From a checkpoint of a small transformer trained on Wikipedia.
Training: a variant of Adam for these matrices, 295M tokens.
MLP neurons of a small language model. Each row is named by its layer, matrix (gate and up: input weights; down: output weights) and neuron, and shows model dimensions 160-255. Each number is 128 + 32 x the weight over its row's rms, rounded and kept within 0 to 255. Numbers have three digits each. A neuron's up and down rows have the sign that makes its largest values positive.
A block is one neuron, or neurons of one layer that tend to fire together. Before each block is what it responds to, as a language model described it from the Wikipedia text at the highest values.

Responds to: Completing word pieces
L5.gate27:153123131119121148162142124141151131145131130118163116126084147146089159112197076096074110064153115136160139140124105149188088116173126127173105142121126157167113146126167117137162151098138100107146158104117136089194205156105163157118092128157160172081181068157150105125185137130120150089
L5.up27:113089172101113093189133087121154173127131125132116127138073145141069130085169095084100236112132111112143181129077067158157116137155162178136124127192129161177103131157181130128126158143148086127111119140164104130154156112071182148098119168152154140089166131160154065148172089128152136158
L5.down27:111129118150115091123129132138124162107125117105103121155173151116130096132129167189153183219114144117095110136078108078099143144077128154071140109143124101094119112168093117110090117133153156148100091141170082135093109082127096101132149129138110086140099208104092149145077073125120079178
L5.gate126:133123039130083077153153145122168157122151110111121170138124114137139097173168078176090119134152131164123087094128140173085080124107066169183111163152112190138105168115135100113174157091175077113152141101107152111126149154131171157126130143143147126092106089133149118142201153131145128092
L5.up126:109076158097109084198175139148154178116102105104091152096079103108077107153108094091111225157166112134112156121090139159087127165093151111129140145144122146155116137122192166114135181092159018114143110166208089152084125083135166188122145163140140106109142121156111137109155120111135170108
L5.down126:147156179156156183095133131151082094124093138114104046102158140106124119068123169101143116146132132116132169136085100101127159145118171068099112124142103103126121159134130143142096102142090137169103105160153116145086113104127118109117127096148127111131148164124096133130033092131084119162
L5.gate219:187086152158148139114099083153088161173120106164158120142180168119075213186125141099130112093146132104127106164138156119128102099111122079125094124055083157137123133136122085164160122094152120073106099135162165130126128095151174116071151076068105141096170109092169184107182131129119121099
L5.up219:133066128170147111141082053137088182147170112184085119157143123110099148167164126079113223123103091114070149122118094170114153113088135126134113117095083099144118118139168100169154088130146094119115092168178134122144133124131196159074139162110125149151145151145111118108155098123130144167
L5.down219:122129144123122104149118106113134129086171168129098148159068105127165072106172148103138185171069094137120172104072103146144138158091130172143174165132135099105117107133155132127118112143121125193142109106124126119121132134149132162141092233177154131174098180186073051095106099126126148183
L5.gate318:135110133133115094151143115097113124122130153125201133127143127123100152123212113091108143128127106133164134094147100093120086114148128133185151149159104152115062117123122078123130184079100068116146117097123108130147153144104169077112129135162179167144097114082137112157153150135140104114
L5.up318:107095120103086049182147106091142133126116144109160104135103116105079135117176106057090163136140079110147173098120073114125114099154140151157177112156101136132063106128112104128151193120116070137135118140161096142140131096103144103114109139163202165127133143120152094161175129114133139106
L5.down318:125147126128143115095099141172145138117121100125036108142124139153138105110094149179098127110134159138072121156058154143117145149101133105084106093097126092151173122175128167106131070170173166144090118154145142131096127084137074158143125120131118079102160170175122149110096085111112138144

Responds to: Year and date digits
L9.gate231:122174133162091110105078118140087033168133130109147130151121136128147119125178111137090128128110147132126064103117166054148126147125154153088154171126092165092177124123118096127094111068115125162184132101166135162139084105114071108077174173100145144139125119117157155172122147098128149148
L9.up231:094210113131112091050081114123112087198152131077117094093138137167141073162198095149110171138121138119155100146105111108130130124113187115107122163140101111084202100122185096109124160135149093102137104173167164183148123109080130141147184171139156131152142135133168166183098159053124169169
L9.down231:166075150113096108166121150138157171152124111105101115123141135163145118163125143114166198141130151099180202139176114135095112126128181120110136178123106114089084127165135127072202144129117149123103097200104144105135180133121166145219114135092080122123129092102096164086094127138131147102
L9.gate339:182121084219068118108116156165113067173121165141128117148181116145119068142158137072147137164132132042171114153113170043109160141129165136108169135120138106095133125086150183129082143074126124139112128137093131134154148159120136111140136114112111115171094139173172134144079120165158125138
L9.up339:084126101054216186183124123090143211144117133109154178102108166106113149130107104173098171144158152108093110144161005179116137182146106121128133135156102115161200104152166091105134110171146121107118098190172162153079056131104154127145177145155141130148120105096120133118121128112157139134
L9.down339:186129207157107105044131117134117150037106160089171108130207138167080158139151064160139110097126133124134133153113142149120145117126139133112110128117183113152169125133170158110092083163122138127124166123105119161177099146082176144162056164132160109137124095134170126115172110122125110136
L9.gate373:120118132159046102140111148133121132147116112118156137147083147125145139132172149118153047136110163127121095168128181084193114159121126165130091148085154105137125125116135149103078104153149127155101096064098183101093078104117116100153136139099126173127127131135110102109081080118074064132
L9.up373:131108112058091146129108166099130120145139128120149162124090140093142131210124108159124077207142127071163123121141175084128104142110123126164187159188137142074079131129077099188134131116146145113084114129116142133155094139167080075126148116146150110108130156101079113130142114091136070113
L9.down373:157089124125116138083108099117163119133118125125158077119143185065144044188182138144177127134109133101094097122098127102156064089128140130171082117121108160155147120161067140104083095170143115147105133082075168087151068142101110092097076165115170108187133154143125112121117107141130045109
L9.gate479:155096134168140116104137167092160123096114181125161139133172155161237153172064085151132023168109159118129139132137202046113151174118105136139139095140117159125113158136088113106081122151117150090101102119105142113124113161109132128113142121129132146100133116121096164123106143149119102163
L9.up479:114088173106129113139133194104157135170203172165169131136149156149182146207146105156154099217031144088171115154186134087096154156078097133142146133093127142122056164080133179130103104135120132081113124131171137157123077083059177100100119135143142152163085136136060075089109144118144099155
L9.down479:163116193150128175111127132092119158133104066141130059126099190084100183126178134098157099141121164115121117156083107181156133076106103103115112132180173087100104153076068131142189151163120093061110142080233156160129111198118090163148080157134106150124079125096086067158151107101113072120

Responds to: Year second digit
L5.gate52:152159163131129109146140112135132108236145152197122142135152121172141144147144110131182123106105181165183090172157169137119130098081114125114125190082162109085126174072138109124155116109187140146141126139072131040145200133114135136109113127055098151110116062169054123130118112139141079135
L5.up52:115170173149148082161174136042162076169125151113123120093166134110094106126113127113137142113173141112124085145123101153150200120088136117109121101099165092093103093152069115155103113146140109086148168156107137099099127094130189180128116091095128142104174112150143150155108113131126094093
L5.down52:086120192110169107111103150062111113048063126146108098103150171152099105105140123158021153157177147123130107105096131126106200109150138089113111094064158129091072105196094135137071112175125140126114158149186160117144052111108169155148140125167124139094144155162168113173109112124150108172
L5.gate159:134141143104124084142134121125120115210133136180165134135191174171176113184108118178164154153078079089121103151124086124194094159054139146116166129112158146126138158166142143182112119081154187118112155151098142110162100126090137108139186161109062104152106115118075109123155077107096093119
L5.up159:085105139119092079139155117115146100143117109117074139139109043121181130098149186203122119107172114122129129140165131131085141132126164143111138148106125083104114052145083127159113100172103161056116185114184101145141160124165060116088110150091137097165137120128160129139051081181135130131
L5.down159:134093165097117163121120111135082126079048096066109109116106118188117157080162128162091052048138180161137146098129109155194124123172109096137073128088128181130152136151074141150110096094115128099094134072154124118092130153169150142103158141172119161144122123139131140150128114141176124127
L5.gate486:139142198094110106109159104151125170167186184172132152111182107112027070198142129118127154118134157145140051193109110147090152218142094100079150137083116138100166114128123157139071092125151090143122142131129131112099140130087114143097116109148139100107148121093048142087090124109142119122
L5.up486:104101120146076173095119155107092125121084129145169126144111129147112135139132128136061031194147128144129116101126132111123172178162126139122173108119122135119125089180119168122088125183124126061124118039147091160109133113195116111100104131118068149151108139151148127130094113180103119095
L5.down486:120140133157128135123100120183130173123134128140019071113134137118120117117169086102139102070153161135117137086144094105151190165159119078139184139129122177083143083132134100125133146145140116116155104163123107144089134093114140141112133174129124151162087100110155107161098087138109141111
L5.gate493:050190152093086155106153121091122103219149164197104071119131094121114080142157095152150129131073102140117098179110130136171148177070100129101118091126128149112132136113059113107131133076123164136151151102137161112103121211129159106062065159084092175142135077114083113126115104133107132139
L5.up493:119111111122187070107120106100160089155112119127143135076139099102107156108126098123159176131122063161191155093140077146089121131093121124102115197102146083132098160142149130172085095179162062151114144136128111148202088152041193146158120116101173156136154114141166084119090087142172094101
L5.down493:083157138154141078148108084112144124096073170126134072129120116159101201120215128156087162165147151195149152111109159074160113165111142143170132147108127118117110096144126154151163098106158147169144150083099133054120132108094187108143105078089092128154138182126131127132152190189177113123

Responds to: Second digit of years
L11.gate452:132095157134089111138089088159126157148165142176131120172168137138132129149186136138181060112158131082121106106145125115093090117109107097165092122111116101107121125171079121092087074123113102112120109104114130117084132109107116099123130133104137103153123138094096097166108141114131052120
L11.up452:168085115203136131085176143098139167189158081155057144130131151126144117146163198134179155193115173086144118152145107099174137091128115086191154154137128129045134165117122158142078107177162144091142131099149160133157103119161077134132144156104137172133139087073082110132078102093107165159
L11.down452:130109159144077137178151147135162158167161111138162057156124128092144108127158084150100134126116147128177093113117147171131090109117115140138047101130149157156105121159128139131125085161123144110088152151129134176075102106085159146116125114183127170163063124141117093160144132156113072081

Responds to: Closing quotes, span ends
L9.gate64:103168116107144145188093114185133073123143161166150187114112195112133170124150135124202110051134095172150113130095116118162147155093157107096172139113113141200174140131142063135133035133107128157123167190119085125129152154166131101138073108057114105115212101139106116125158115127130096117
L9.up64:098190108128151105112132182136150076152121144170084187126181202179139091103108125167188116106104116187171122123114165166152143107130124114071183112133148113089158140183171083112091094144106063092091101121147075137128120176083145124086100159114134148105147139106118144108172093099132108135
L9.down64:140081120096135151132134104111163093092161143151148162132154113150109105115121130081090165151130151113081163124093080155118103113112140124138116141131113171138065115154128114103112107116127101119161135099194180112139144084151100111115150086111163114044157123154136180152098154087147118151
L9.gate68:126091098110142025110134102152107161107114107119167119126166155112147126156160096146084088054118184132078156120124140152127098150100086157105111185161104123175098105147126193132183177163143126178139109133111170156147099062124106155131080135160165134117118094118167115160100102167141133124
L9.up68:111150155156128160073150109096092140143089127095124091101128150140136131140153116174081059109131157148120144146162181121162105131120100122082132067125114153113056178128055135136162172153118153188097074128119103132131177123140140172114119173175150177146105123117140166144111150160127077124
L9.down68:146088110107125033114168132155152169086148047111208139106144134143090130101096090113098125126115152146136157057130127158139151180126122113133126149192162126124158086135163136116157134148121114130148193134111194123117087125151121149174089079139154099105174119129132095135124102179153160122
L9.gate336:094092133153134143078115215118159128162134134134115178134186076051111157137129127190123141119091138148128109095132105125122100113141092120099095143160121170179141201139070085088099086113090090084132200092134082095100078092103133131072169099051073145115115138120157123128147145126138108113
L9.up336:067123111127128111131072087151155150132194149103096184112142103080135178145205179153147098088096103160130112086069133130086137112143148150115083134147104151175115151087109110097135100116138092132151121082142092179156069122111123111088163128076107135072075092155152088151184116151142161100
L9.down336:121114161119185122130116092148079118059131127126120000133117134127173115124097103112104166153133134108105149130069129113126145111103128107082181129140152117104110077106148109149117099153166160169146117212127190113147159142189147119182124127155113119130133127137119121123074158088142176155
L9.gate415:084112169128126144111122124133136158084091139148157170103094105081138166154119103126118042085084154154137078122121115061150051097143120082095151163127142182156118115125118093162162121069096133102088106107092124094133059134120075171119149112088119123141099142148134125153176134143095133104
L9.up415:123105121094096142108160132095157136136121150149077125086118161101106194107058107159133131128154133155182140095082101136123162176078104128101121154148106161113089138123095120160143154137112159143167162138139105068162083121145073141101130106066071197088114128059095107144186123084168122184
L9.down415:131116109130042133133130129122078172137118085118131114144117132105097101111099185125142152141101108139139156090067113125128143106131143117121124062151115102151142178194128147133126109114124128127098135108121178118145161153167180115162094086125155124079155122132148127153135096105079126096